From a checkpoint of a small transformer trained on Wikipedia.
Size: 2 heads of 64, vocabulary 2048, 4.38M parameters.
Architecture: RMSNorm before each block, untied embeddings.
Training: a variant of Adam for these matrices, 3991 steps.
MLP neurons of a small language model. Each row is named by its layer, matrix (down: output weights) and neuron, and shows model dimensions 0-127. Each number is 128 + 32 x the weight over its row's rms, rounded and kept within 0 to 255. Numbers have three digits each.
Before each neuron's rows, "fires before" lists the tokens most often just after its 100 highest values on Wikipedia text that the model never trained on. A number after a token or word is its count.

fires before: "any" 18, "s" 14, "an" 11, "le" 8, "u" 6, "ear" 6
L5.down5:126126125068158082117085156092118126135106098099161133071093104118114090087196074187093081131089135099173172145164114119152127152159133052120193130125108115157107162150127119150176126121117157193123081113149130146154116204161185126119081126093152130164127137119178147166161075101122156156104127140153144153169104109161108173114129107160176157157146091135137115148100111073158103139092

fires before: "=" 46, "P" 8
L5.down155:135148062162162110151146116102094145151140140143144086138112130128156173123072086098091112082144135146100111035162140126097125147143142132132201154066134128165080069162129162120092080056074163144074138118149128068144152153176141151164139115073127079137151114182115138119124114094143096154117046117114161133126093144138115183107161056131164125112131086074154108112129126144152129162099

fires before: "2" 45, "1" 36, "7" 4, "6" 4
L3.down88:082095171155139068072160113098080120149137122098161130084097125075167065123200142107146152126119116131076088141116131148098144103164173106172105108101183147097162071166119153152159114151178144132131203132066114104111040188145099127065122117171154136190129154124107135114106094116160197108127135149131176109093177153091139101159124175118133127158114098179154129150108169151062123122129

fires before: "\n" 72, "end" 4, "ended" 4
L6.down274:159092195089125131129077185130131075142102076135147111128104124152136146110146134145118095091141155154129141176182125137150096137127104132139166125127154126109167110135136109090112138140099135141181104118165144138145174118129132168139158071083137195087095133160081162087064146108115135113075094102107100170142110135120176130128094117148124181148157188117085116152107113165111163067178

fires before: " " 50, " D" 9, " M" 6, " A" 6
L8.down585:107107155155132150149179042125146115169147148102114069159066164175161160132112121112113182109118146136083100107179127127154152179072083184124102160119142111118142131114114153082091123100168096113130166146134201107154169137180099084163095112098157180126156104116144107110129121152153097170075092154111120076123151022175133128133092084104141107120156077110129109135139164139176177100137

fires before: " " 31, "t" 12, "p" 8, "ed" 6, "s" 5
L4.down393:094154187098150082139162153165128091153144145112142072097129125091132105106191148106160174178181105136195140129172131160122183172144109094169151145156105114122172143177146086156098137180110150105106087099072096128125118104066186147120178133132149086152128145141099105157131139119127121103185208129126184155106105142164126137166175170113148164071143156165076120114135078090162124176119

fires before: " " 48, " by" 7, " in" 6, " to" 6, " life" 4
L3.down77:132129108178128130137085106134086153087072154125136167129156130107111078110151129098134161191157084142131127082143191112137148115126068154122124121145110131192088136184077076108120174120127156140090087148129107125116105130131170099113112125101187148123185149074039123188119102105076107181170102187131116180099127152113152175153136147139114151119167158105123066109168133153190108165153

fires before: " as" 20, "oun" 12, "age" 7, "ed" 7, "es" 6, "ual" 5
L3.down500:135124126170139148111107187182072127167131107142183104137150098151142123114160177159138119132167165108089127121106143130171138134169137159098152168123115143121161161186151072110138113159167145068176111117130147087148096141085200106163091183084173148150212171144134162107107193103137108096121156127146109160181169174111106153136120158118159121155130115134117130067168112078146171133130

fires before: " |" 21, "A" 12, "P" 6, ":" 6, " on" 5, ")" 4
L7.down256:112181117132147111072118119060128154140152107103022142177072183096095161132118103167101123083120169124143119158093136094152143100123120115154038057189101098132111139178101191121180145140120090175157101129155149095176139125151112161110122132123112138142193149145087134142129149136159147150124144074050096173139095175195169102076133100116067147111101135105090135116109156114087114128195

fires before: "0" 96
L7.down336:146213124105107109129078136103150170099133161077147090208102171089141167127166135183137134156100112119129173131095171076111173164120150081092120129145127105109132126086101133134156134138160125128119131185144117125153184105143158167138128146081131144123116112148176154146098154050170223211136127145200124160142105113168129106132103120166113132135158182110113155138080104162181104097094

fires before: "\n" 59, " The" 9, "-" 4
L6.down105:111111144135137108123155107123044170105149138113092080077114136091151109136174064109091194119136176138114135104067141102128143140080114152110119145125151058135155150131096141130124192100185130102114180053119133116133116077101131114129159120153119102073071149126135120100202124177111089124102147067172126122165121075153098102127158123112173091096139101109078143118144172138170137138031

fires before: "0" 24, "ed" 9, "on" 5, "ag" 4, "er" 4, "ort" 4
L7.down346:118091104117161072125094103166103113185070145161133166102127158183126184116126133193131104103092109144152146110145122126096133163093104080141121120162194119111115102154103108151142086096128113150110113150123088120141148112159127124180093119089159138117129176173084083130104118094176197168131163086138099159152133127133124070117156165118143131169104104133060148100074187172132135118079

fires before: " " 68, "\n" 20
L7.down35:102196204057162154110158087103170145173096141132135138115107084132130127157137134124137169148130171195149121133118179111110146169123152107153095105122102151185104151097167135129133110135106122147115097090106149144097142073098158182109165139135127071167145197072088096073156153148079153109170102145166124137115118113118120122118111094106087119115130073169093110104091120149140091101119

fires before: " " 59, " and" 7, " the" 4
L5.down250:124125120103111101092110101075079167099134124182113173094129152131084187167103081118164163115114138083115167100080112112136122150123124167124082097057135112127147102139145108125137111165139114221107143175208106071107141098096182111158117092136102143136092131158152157113118107172148073134153090102102119134147178099137147112180093100095147087108154092144113114100104151090083164076054

fires before: "ed" 18, "es" 11, "er" 10, "ern" 8, "el" 7, "ially" 7
L4.down631:128173160117169123153082127124120141122119069081136200152130075149184159104169188071105116128073119093129173165134110129120170121156141072042156158079052105116089164145129128138139077132210140140160132148155121116143181138155181123120155123099199140113181152106163125083142109120090130091112128138145124124144162186085156120173132154131136110117124111091115134147126159107165062118109

fires before: " |" 44, "resent" 16
L8.down154:163152106138041120125171058113117132097126176141113192076165117097110135109142196171159091164174146085125094141130084124163174133100194090091101149104161095097137157129109099114066106152158114144136117074087131154173117170123152103167102175134165121130055162173221120115128100086149174166113107104126175102108146114133139083133118081086107159131122209103164148116091143086146126127102

fires before: " " 35, "as" 4, "ing" 4, "v" 4, "or" 4
L6.down550:116155200132173088138099123162122137130155142141119084121090121137155145135149205143060164154148111137173103087110142122161079127134101076089063138119119077215075106154123127083187090069166182133144149144122176109140115090124174123064131148112131140117171160056134129137143147121118136108193184117153127131145147105061153105120141166156082132134177171126170141140128173108174074151125

fires before: "-" 50, "+" 10, "T" 7
L8.down313:109117154122130139153144147155099173171186184102143087110102186094139162135147155098122152104130084162125105159105119039142094172149114079082092115112110073090130111172151067108131160144112077093145121142074167113085152086089111072144109087109140080153112135084066156091163119120091105124125112077149155153145153061173102135070128129189114078139074189113157099142123131073153136135143

fires before: "\n" 46, " D" 8, "-" 5
L5.down357:120114160132093165154195154158138132143176136126173139076122080109119093179117111079190131055071117110155130127041119167171089172072143059115119110167116099153084105158153163120128128164133100062163153142136085131154164123138133094095103137134086085135161111070128107120174074095134114089100136096076148130074128114135170086176126159107137124110098181159139113126170109137160074132181

fires before: "le" 11, "any" 11, "ound" 8, "an" 8, "ad" 7, "ant" 6
L8.down336:104117115133100096134149131143179171078095102125173077070107117108092161113167145137125146121055119034129161131199078140073133101159182090132119137099095124175162131121183178092089106156185160114129113158128128101208106154118112134082121085106147187163153056162125092086150091128184108137123115142121084135121137111079122165134125132107160142139183147099154103114147106148134122118146

fires before: " " 76
L3.down99:090078211114127178043088124073120129150093135174099103139086133147122173152106129067170156142047137092171084154079121110085155132090153168057102124094121148150153146161169104156126087134087083165078106171101151165102157148096160127149118146078158167118086126104162107133121130191115162166105104084108120107071144142146106127140123122136187135136137121127069149109099102121114166075116

fires before: "ies" 16, "ial" 13, "ts" 12, "er" 10, "ter" 4
L7.down183:111159198143146186109133156133125117126180105166130162139101084122074149067096152150176111180175153168073099167089086133115176170132127147117052148106129142098098080190176161104118093137189117118108164090134105149112091137118148138135097120143101109160172139158126175102153139148111148157144121124104107046135184080122180165168133132132086093151053107114122114130068139140138082177139

fires before: " the" 45, "p" 4, "ter" 4
L8.down235:107187187100150110130182098115115103173085126147181141116126102100125156120116096128127139129160123132133136138185164102095175121124115146120137119119175141084119120166126111138142119179113127104070151140093153147088119156084164089170199117189130054145041107131093201118113165076165114146110165147120111088101081074164153143111124119095105091158087148094099116131220052123129121165133

fires before: "-" 78, "2" 6, "\n" 6, "|" 4
L5.down256:147160170158089095162151132173115140115142094123101089131124126152073101144193093149115126103140129079139053105134136108108131224144101148088096151147158115141162097131141096154101107113159111100147120184090160087128123107044112128110172117137138128135094112141086189124154133105089094065118113115173112110129136132140122125127141136047175105077143105161115086160008094118113169133112

fires before: " " 28, "ant" 7, "b" 6, "l" 6, " C" 6
L6.down304:148130111155120109155182102102104139116080144179120146143154172136118126120165152121152154148166195161170124103125137083122145108123140148119130144116094151131135202078175172133147169122185161132063118143111108136152097147116117098135079146107125094121110145155081134134104130105169070171136118121073175115160190161142127155149153146143118131162189117135133128097168171207182122084104

fires before: "s" 41, " " 23, "–" 4, " A" 4
L8.down103:139177119084143105083124140128140129192101168077133124139102116109067114166130131130153187173170082094114167117120129115136149113058165112101099112146119136175133078174127174117150146188108134138126168070103142124086082138183086138101151146079139090116132184134190121067165183108190023129098107161115096165077097129121130116122155117111124062080132146151101118117072139091171098110133

fires before: " the" 45, "ed" 4, "ate" 4
L7.down508:081154077150094098134132127139080114148103166129134184100156183085163123147120072129153111135121120105178059143131185089105101113135041125126137184100109133161115109156140096150160094116097116100085086181081157140162109112093125180101112148165132105100186139128083161124109152166055125077132106131111193150140153110091134103080137101142022133117120125173162098109126094173098128184142

fires before: "=" 32, "===" 11, "==" 8, "P" 7, "C" 5
L4.down299:148150101131126170096106110100082113160134060105135122139111123123166192063087131137055163097052204157126125129152106105166118112139139137129141143155132149130128092140109137103118107066128172115157121166159156116083134138195101118129132160169100107194155099151150149131164127132115129230183100118117101144129097152086125130096154162122115104166077138065087127116104145154131165145071

fires before: " |" 16, "s" 14, "er" 14, "a" 12, "ear" 7, "ax" 5
L6.down109:165125097106136111193119147144143136150124150100085141119140113166116148109177147050083096097126090165142147127151168057158128162148057155110083107124138104119136127138057155104128187126127099186169166115125166125154091157103140135124169140188161150154156155135166130102153130157102108115179103116103143141069144147125146065183129176091089153109145132135100155164090106095111160198142

fires before: "k" 13, "h" 12, "ts" 10, "ies" 8, "han" 6, "ause" 5
L4.down31:107069119107139109108089164146101115157156162155132123072198118161108118127175132160091180128120153207135129090168112160107089176143116060097151125089057173130118130167165114152124120208154145098128160132147062137146117148144123174109062151086136175097136184211197093121096136155131126095125124099151085130174151092088091140111131155118160133177139120131199139085116153161140175105089

fires before: " the" 20, " a" 9, " by" 8, " in" 6, " on" 5, " to" 4
L6.down638:117150158134087132123100126092153174152171081141103129168186105129136112104169084147181099088118056060146062109140142158109139148101161129091134131129082074205160112157101160136145117163196114191123134145136075125103089187148175146103156139103180154155105121115093144129096169168153022106098119104137133163088121064111150128163104131075057127132169093151171164110176107142121128144134

fires before: " " 41, " D" 5, " B" 4
L7.down396:101109136153118145098115105146182145109101103154126114157085099123080109138176075106181122134112085151106139146164146129142159153079076123145130115131136129060080112105148138114060143086149196139199105177167080106149152157173130129152180100129139134101179101085108123111172139123108143113154126179110104126111134104192131138100196127123069138125147154141111102123121107138168153096196

fires before: " as" 14, " on" 9, " in" 8, " by" 7, " with" 7, " to" 7
L6.down16:167103159120141117135149152095163128097136108195090118142179047121152115089076159094183134131133121111151079166140186139094142131108176095165112155096080102156171120123115184099121118129165122145048191024104096119118149132136130176121161084089125144152113087151134122132114125110148093152076101116082138151060138061097089084145115126099165158140116127134150153180172095116128088157199

fires before: "0" 49, "1" 10, "|" 6, "3" 6, "4" 4
L3.down556:144115156145124087165111141077104129142187153097124147155124134121158087087168173124078109117134146188118127092129131136147160128091136138116100132128214127174140156149154120167144187120065147155147175186152096144171154115148171112072126121089076144134119109151103156106151166109090187121125091141187130167141110121131123100113202162126094216129135107086054141116146180148181083117140

fires before: "2" 48, "1" 7, "ia" 6, "0" 4
L6.down192:168119173136123099162110146078150171182160131091089148130099125149146177112163158111085098145140107142093105100152111142132110172126125142149135212156162154162063076148121101095125090117148141095098168130139130137149168130157160173197081089196119103145157131121162175117087131120150107080175124115096154162122188121135198129124111082107157125151132103151192152119099115122143093177115

fires before: "st" 18, "c" 16, "stit" 11, "v" 8, "n" 7, "t" 7
L6.down400:127142108067119094091098167114095097180122123167096099134166083110144096042102136166166096203111078152138151098081125125136161151116108108109182142090127172131104116169078092097203133089162098151137132081124161170132138109108107140072184169130144178134120115133154110162154121155130144181139078111155164098118116053118159127197111083182122069118170164095118099196099152135126132097175

fires before: " " 34, " the" 17
L6.down361:092105120141160097141108108128133146146095105120171082152123121101115130108102119058136127136138158151083104174092060139133206118205157181147161133103103107075091126201135150122141147101128170124067109094133135188050123184063161096120160124160089167118160156102138101139111147182161169109114136111132137103116093011144108121112109166137166128155139087107156064167146122109103114139124

fires before: "ia" 50, "ian" 14
L7.down82:097082107135103128157085147115055134108153086112116167106114152184104153097198146128162100155163151160082116138152174083141129124085083052122138102131113176114102111144154128075072080105124158173149121086175095139158166144088170105131105207155119137102122090171126124141098165170144133155101059102133108142170114156108110128051145096123135130138104117158147121191153122146153099109143

fires before: " the" 20, "1" 19, "2" 18
L4.down81:084065153178148101117109092091100120147106157088182199146124163109154051131147159127132156067102121069081079130129104133083158137168089076095105124134197173138116109175134151144074162124152150092097147115080137120078116115103144137119127117160218162119138168098154100097136102124135129058101089158139189101139158128109174057146106158087133183173163126111152109108114146137139123118127

fires before: "=" 29, "==" 22, "===" 9
L8.down530:137202111144094140106142109152113141111082139108133139113094110086167135121083105094106099089101131108169154086225133132103152187140101115122185107113153074112097116146060076167038135147103111099153115074089132037112128169145098113091104141097134101136167121155162162079164135095153151130111142087157172187164163130142130164095087112049159139084146144098096148170090152151118129092135

fires before: "h" 18, "ts" 16, "ies" 7, "ut" 7, "ause" 6, "k" 5
L3.down234:082129130129149244078120110116106110161135129201070151068117118116118134155133163157133134169139094145074131099120112118183149153071074136153087100045139158158101122135153117101112116179118115189116125103122166104107047144118113144113134132105125123119189098202187072105163104115081131093114093126095146115172186146116103129143114171151131159120115094138148159101108096095108184109110

fires before: "\n" 99
L6.down117:101068126166140149114134125116178150127116159178149149078092136123123116128090149107095151121127149155133125113096156134098181149105059099181136135180126139104092162187112138160098140071121127105124115081080198127154153111106148134134124186074191111188150113142171128193140108107146098135135147140147070087126214183141159139117129110095117064152162118176141171167076127148138164113103

fires before: "\n" 49, " |" 9, " the" 7, " by" 5
L7.down462:118058166144112125130170100184092083074080156133083116205125142159121155147146141146142151113132112163190064168081163122186112110149158157170148151125125135101154122121123081177171121104126123115115070153157155177146138156178126110086168061089140123110115167136098177165104132137116125104114097122086151168157119089078156116111110198102151170116099100097187104174168109179078091141162

fires before: "N" 22, "W" 14, " /" 13, "2" 7, "E" 7, "1" 6
L4.down207:125176112106082140180114079168095113099157182123067117091140183089156085100135090156066062162146127072173118133137095112131112140086088163141106141145102171142087128189162116117114130124128160169097130160061119088153160084186134119168190090150204127108161125125101159140129159111138120118147078065134131105091124073152142107177141132087127162149178155149193162150065094093082123118092

fires before: " " 31, " career" 9, " |" 6, " Team" 5, " Year" 5, "-" 5
L6.down242:176144121131178164108149138162134089094125061103147142138136123131113091137132160132187174175191136136163131104209122069165117169131136105157108177085145093112080159151139134197097081154093135109138137102100127158164091133113148139137105109107170141154105094073143185142080151051176116148099127129100111152110063178098136154135100145107141148080086090113107122176193103156092131147118

fires before: "\n" 41, "am" 5, "ered" 4
L6.down344:153123142109155107095137116124120124126140144080136110146139106154142116147132174152145136067115160086057148184107140124071116168148136183169126057141111073095170150103156163069130105156056114056171162135115206124150120182180068170176139152111141160119138158141127183107113088089105137161161117107186136150195142136152088155133139144151187138186156160150096128170133164064107160151182

fires before: "\n" 26, "-" 24, "A" 6
L3.down109:118108085120139131114132106134150126110158124163140141123146122152131107124155075160106114059064126133078136047164083113148119160148135112147065076136103125124177180137082115095101113132111152104172066229140144065121079094108114129125172164123093094158122145085090128104143049084150077111120083127222136173126106080140118177144074107109102101117146093115093141123067119091162083136173

fires before: "ity" 14, "y" 12, "and" 9, "ice" 8, "it" 7
L3.down615:085096102112144191168152144107082092115158114110092044109188104201109115155131138152177132169140143131177132124083125112074107176087143161092129099096098171137091100078082115073055113141124185129092065087150168112122125161109122156144140130098145192082125135172183127135113097135131178151132098097090119121157107110164121139112142163131104124149130163154162076129165184068119133074145

fires before: ":" 31, "s" 11, " (" 11, " |" 8, "\n" 6, "*" 4
L5.down199:128128122074121088084103088178138123076086203138139153169177153177118116175127128133123098140128095178074092127134083110122105133079128138123132151144122100112096131079087086174168087130105170197138101144104117099162119160190137172183102127143109065170137119135192119131143142074118185101174141128069145096209099140159064145096096119142118089098105182070121137105118127115071120102160

fires before: " a" 33, " the" 10, " an" 9
L7.down25:137172087160140116159132108128157080105137110086176080093085153097116146095108058119142167200144128123201216155159116154178129152127092120084103116132136125097097135141133211144081088168132135132121107155140123128137095135105094123074155151149096099118119081118117164158137161138154049114197144097098150106115136123201109185148125072147120118086097091141102167093125118150131149087127

fires before: "\n" 24, " |" 14, " \"" 13
L3.down250:101155167144115079107131186189099095145118144089112189098111135136104165138155123122110056120153139069061135184091149199158142130160127158108143116130083111131141130112154109152169104160161119152096107070114135111110144138085128159129167143168055091106151149075094165146158159100098150144161090136111107081141137170180149103142164144140143124185094125149121113130134168080057199091111

fires before: "on" 25, " |" 19, "al" 4, "ay" 4
L5.down218:123111092115114152155095103105152129142047048081124185129103126117123121161146167114147138133120166134125116122155115055144073050168153086175093194157112156175121084155157124124145165110093131171184119166106119127138132157095131094065107150137174140132156167106154118155175093112155198130110137139080181097186148111100116063164108129092142089110129159133134137063171117124089098169205

fires before: " \"" 23, " " 19, " M" 12, " F" 7, " D" 4
L5.down545:158108113118197157093189107106106111139148120153126090126161097144137210129125148134078144159102169146178105128076103106095102109105115120140135128116166116174171173163155112187084125105109081108153141152052219153139185087121078114145131153082208124132140112144132139155128124147116190163174154175137118128158125112118191165135124176101155096116156102138174083126163124085089122160077

fires before: " is" 24, " was" 23, "aly" 9, "al" 4, " has" 4
L3.down92:129155108098166052132116069143174126112140078087122081096127105173200117101095134145178090160107202103130149102117158111154159150123146130142173095146111107116134132157127154104225077130083055159093150114169161152106131140082148134105120058117110182162181181118085155074152076113089102159118139122136090122163131098143156127112104155156037148130119160129179115131162143102093079135123

fires before: "\n" 78
L6.down601:115118138137113120094150109156104135103122134128126146118155112119121141084172110141165166119162135148143168128095136103158166039150161087181155147088175218104116172117154113144067147135096078166047105133062139184110161149149130054130134033122151080119076111153146190151139117099165132163153096109124084132094151163170149180125115109130115081105172128128104157187085106124125154111115

fires before: " was" 21, " is" 16, " to" 5, " has" 4, "'" 4
L5.down277:165133133095100090079160083173185078142160076046077143090108035150116110133088183128161103155109171115179160142126164164162141125135099097083126069131108115171175159121091181143180121137133143110105139089126121090139090159164139068138142154091093133114165093147089133083158133126119102156126107089152087064122131116121168157105137103098064149141137116151125121105106137115114125112061

fires before: "ine" 11, "th" 9, "al" 9, "ag" 9, "man" 7, "age" 7
L3.down19:070131177121095118158178117153135159102153083167074174111110085161111100188106177127135140123097147130165137113217149141103104130125097097137142128092124088078140126167170160099135091172131134173156150115187100079122153123167135137143144165122193112165107120133125180103119095141119163097169152115178115110192075129180180169118146073134109095134084124122077073159070110121079172151124

fires before: " " 87, "," 6
L8.down538:095101098124163146149117153103118139156170112144122085133172138108085120163120101064123133132128146164165095074162132183092165095121112138128068163056163148108125188130160102118101173113123081171062106155155148089184131132093178120117103142054135135140106172160104162128108078140159165102150105087143100154131138096207146121182114114076101090155129089096090120140079161099099084093056

fires before: "ust" 11, "ic" 10, "ia" 10, "iv" 7, "ian" 7, "epend" 6
L7.down50:167066115142105151165129121135141053149142089094144147148106088149150092121174141098128078129235118139065121103129104137103090155151102115121136117140082126107084126144116115071131143118129149140138103136137072155129161099046113180142058134161129113118197100176165134131163228086148125138086142136109150189118112109174119165144110128126116146146150153101051136132117113121118144115118

fires before: "ternational" 22, "s" 8, "stit" 8, "ter" 7, "f" 6, "c" 5
L5.down457:118108122143173125123111171177115072126130124110132136164142072175119125086099155125142146150097073171132162083112100078189127126103150172129157175080083137101121148102144118111149153106148102166133192171047175188111105160094168134128156151117098163134106175139124155067139096164121147113156133155083155111149116075173096104105132168119119100160164141110167090245187116082127105099180

fires before: "\n" 33, "-" 23, "." 4, "3" 4
L7.down73:115121152062089078177177145185138137131098084144125163135105083047114184081058136152106185114126136111106119123188154123081121100171072146181150111134091190132117149144115134139155079135124138131138106055112083082149107151137116131085135160086160110099127099114080135093111117185100082124168087134133122123159116111126150104150124084096091159161084134131178148119150186077109163149101

fires before: "\n" 56, "un" 6, "ree" 4
L8.down599:142117115139142123072082196104150106160093101092144115112145132146145215140192110158176093167067157038207163129133108171097106149072161104100194150133138160154135115106126158080124158138111068158140114095100206131137159126198105120133115087109110169120130145120144104139164159103159129162078153131102171135144108141175092110135093147141114103144132162104068106151057133137115163134108

fires before: "-" 43, "\n" 9, "ial" 7, "ies" 6, "|" 5
L3.down628:130125100091049182184118117163068173105172098139125104128097109125089145192162076109128149117162137161161111083143131167105068217134153133123142119107147106094152074163099148150090142174184102087145151120095166065088083137105141128127141171153082134188173113172165161092126157146091092172114074093156148145105136149144142097102110124107146104152143139133152164171083111165104089147135

fires before: "art" 17, "os" 13, "any" 13, "ic" 10, "l" 6, "u" 5
L6.down406:127082116086149115110085081108114160116149091102144127109103123107107137106173066168143054169117126047157189166141108107138110158140162116088177118116071108151163118091151131078102061106121153139033128133083113140164094185161080129133072083142144094108132141160143136126127093086135176190134126154118143170124110108196133225085133130125121060153148176107122110139105114103184178161113

fires before: "-" 43, "\n" 42, "=" 10
L8.down53:125125116113132132161104130103133125159102139139146128052135121124078169062123159158112155122157137130163133140139143132139151187149088140101134072129075130142073077174072101179077056158108181108099184077119129112159075073157081101180126157148129109115154170170119142155141105048139089138110136114151133130155119161162143128131088150135133191106126124122140093117085132097145093149098

fires before: " " 28, " |" 26
L8.down326:190159117119180050124158106072199164159144129147134118150096208158106124152159169079100188077162126150094157137155151170124132178105139132137123118142080137110154135142123149116091125098112118157168081064121097114142171133154155146076080158137149112132167151186113151127131118075157135128161078124092098141130133224056121126118156127155134154129156146210150130137112136127109157115123

fires before: " in" 21, " by" 18, "." 9, " as" 8, " to" 8, " on" 7
L8.down531:136113182104144118118118185129143151158187081092089054080084108193139107081067161133186118112151134107120107154131155168103095165138127097147128102134130123126190196156141145142139133087153135145137134125141103074116112114111133169117104123070200109078162163176053111135149070115133119185091160080134157152115163110098111044108091170125078157113119149137155116126123194119096106143137

fires before: "ity" 28, "if" 19, " |" 7, "u" 6, "ities" 5, "um" 4
L7.down578:165120114132090136129142102107154126114157078109178155176117221137135136093175100083195144173143121137064105129155090158146195130138185100072096088139098149063142145155099125095135149153104085109155099126131203129169138119151105088131121164100140126146105159115169161134146199156143186159183155089113130071095127103098138131132207109156125143144093144117153101162146156119127148127116

fires before: " |" 22, "\n" 15, "–" 10, "," 8, ";" 5
L5.down65:127152111122170111126146137123059141145104137086163143075158076111139117036100135183132148134138187112080129135142161123108160158080120213145123116171151130141143092149158097145150114173145144182086092183099155177117109140135129115136183116130181056092050154163130149099116109163120134104091124089085173082134143142191131169164120117140101117126168097116144125112115156064175113141183

fires before: " " 34, " the" 8, "ternational" 7, "|---" 6, " August" 5
L5.down448:134093181168098081084138107114149125173170155163148129114076164148127102147141141115149158140129135159174146095158086056135113112107062096159176098130125128131183147147085127170067175067129191132112168097131171113137143122131055090109130059136140095083162159127094170130074188109165099156127117087063103150119096151127150112132166128115065175155143135138191115166134094101175124153143

fires before: "s" 15, "ro" 13, "art" 12, "ear" 7, "oin" 7
L6.down458:125086153076117157119139118138102145161163140102071108103127159094177122175166112116171126094120147107120115118178132078122074105115090133129100151168117083099176187134182101122104143122082109198152088136074111121177081162141138157108133152116151138134119151191204140207199142152044110116095142104106117089152143144153176155151164153125135175128124151142134130126128102094168069124091

fires before: "form" 17, "for" 12, "i" 7, "f" 6, "c" 5, "p" 4
L5.down270:162074096125176133110117097193127146153112117103127081151136125156141081127164153145081114137151148106070183127125114145157160150134117075151152053134055172089139164076141141122143122109143164172095152127149086124104129137195172143177124208198131158121128159136152130114155183135168169136149094123129113128153119085143094126163090103109135099129073088112134054128130074136107100131145

fires before: "ed" 17, "\n" 16, "ing" 7, "art" 6, "a" 5, "as" 4
L8.down354:164172136180104067111121121105102090121148159144190136129172196171148101079132137120094112101077148146175072108104125080108083115159123112167076114160102122130077151133143174134106069104088104145072114128058143136111108032132135194116124096135152080159158101118097151088136176120127135139155165135159130087148123149132096148101122083098104130174128112050180149076165130122097142080124

fires before: "ro" 22, "est" 9, "act" 7, "oin" 7, "em" 6, "r" 5
L4.down532:068129089120111109150141150160119111083075109145160127127153159156122194130122116138070130118106130102103150162121113130157128157085128113037145137088176049113063108139133136126167084119099142159144122145093136179148146122121218179123088130174135179184158123147156134169138069132114079097097070155077129106128080109157137085105106102142151136095154119101094112152071117135175132128107

fires before: "ia" 19, "ian" 11, "ust" 9, "epend" 7, " for" 4, "iv" 4
L3.down571:078121153089128166171106076123104079187111084171068158108152070167138154135172123079154066132164097082091148097120139088157108100110084084145155160102134138164135142066146131029126074095036133170142168113155155066180114130127078118095123129101115064093168151102102157147115174113098141162097101105109133134156140086143100119104106146177153117132158107088150132164123149181174106062118

fires before: " |" 24, "T" 11, "\n" 9, "S" 6, "A" 6, "The" 6
L7.down347:137106144116151110086082191166159132116135076156088109166109099116109105197120126134099176109094158141119121104127148153133168101132085159130116125103179174125123137116119139139113166075118098137118140110094126132093090164150156100139099170085122083065174137106124155118171067142131150161099107167213182076115149137184086148167141170087112125134094109172153125111160117133080106196107

fires before: "s" 14, "ro" 12, "l" 8, "ar" 8, "oin" 7, "ear" 7
L7.down10:147110137144134143136164114115134102173088146114107179068125129118134128123145099149141118055090112123130140151176141086123094128142129149096138202121102108096139156202107056105129118156138098196115096099054118123107127107041114130122081145124143159152182163149246124186145149123066101163117092082143161110128127107143143088159165171110112188067151150160126152157146045114152098106065

fires before: " |" 63, ":" 10, " v" 9
L7.down147:110116159074102094182120126062101154168181153117144130127088105153139175099048163113117112102108191121131152167139119145096105186091159113192134143157164151102134161178155137145151111095102140150154158152105157142199131119159126049114156127158120089130141149156184105085110127130131185114174173116145093129144151107191081112107162138097154113132132136064171132169110157148163148185102

fires before: " " 50, " |" 16, ":" 6
L6.down408:058072074141137102126132178142147112111075041168132116169086120200102111168141104125151184144167182080129114105070137116145134093145115120163145145147128110123148122141135081066100142100131132115139076128132138127154160115179155073162063120141181155090091171080156114192135101170172178133111137168122183156155089108185123123159152144126100121180132135112142134159113127139132065133138

fires before: " " 27, ":" 13, " (" 11, " |" 9
L6.down204:151093132075178129158165122202099172132132116102146069105132087134134071121118101152085126143146122128109139090193132114106113128086173079136129131166107101105152175129055110174078127172151137168105136086093134087086116106118058124090102140134161137146114174110129129157134141087167130173128183119131139177149075128103176139116117114163125131056080146101122142081203163072074121124151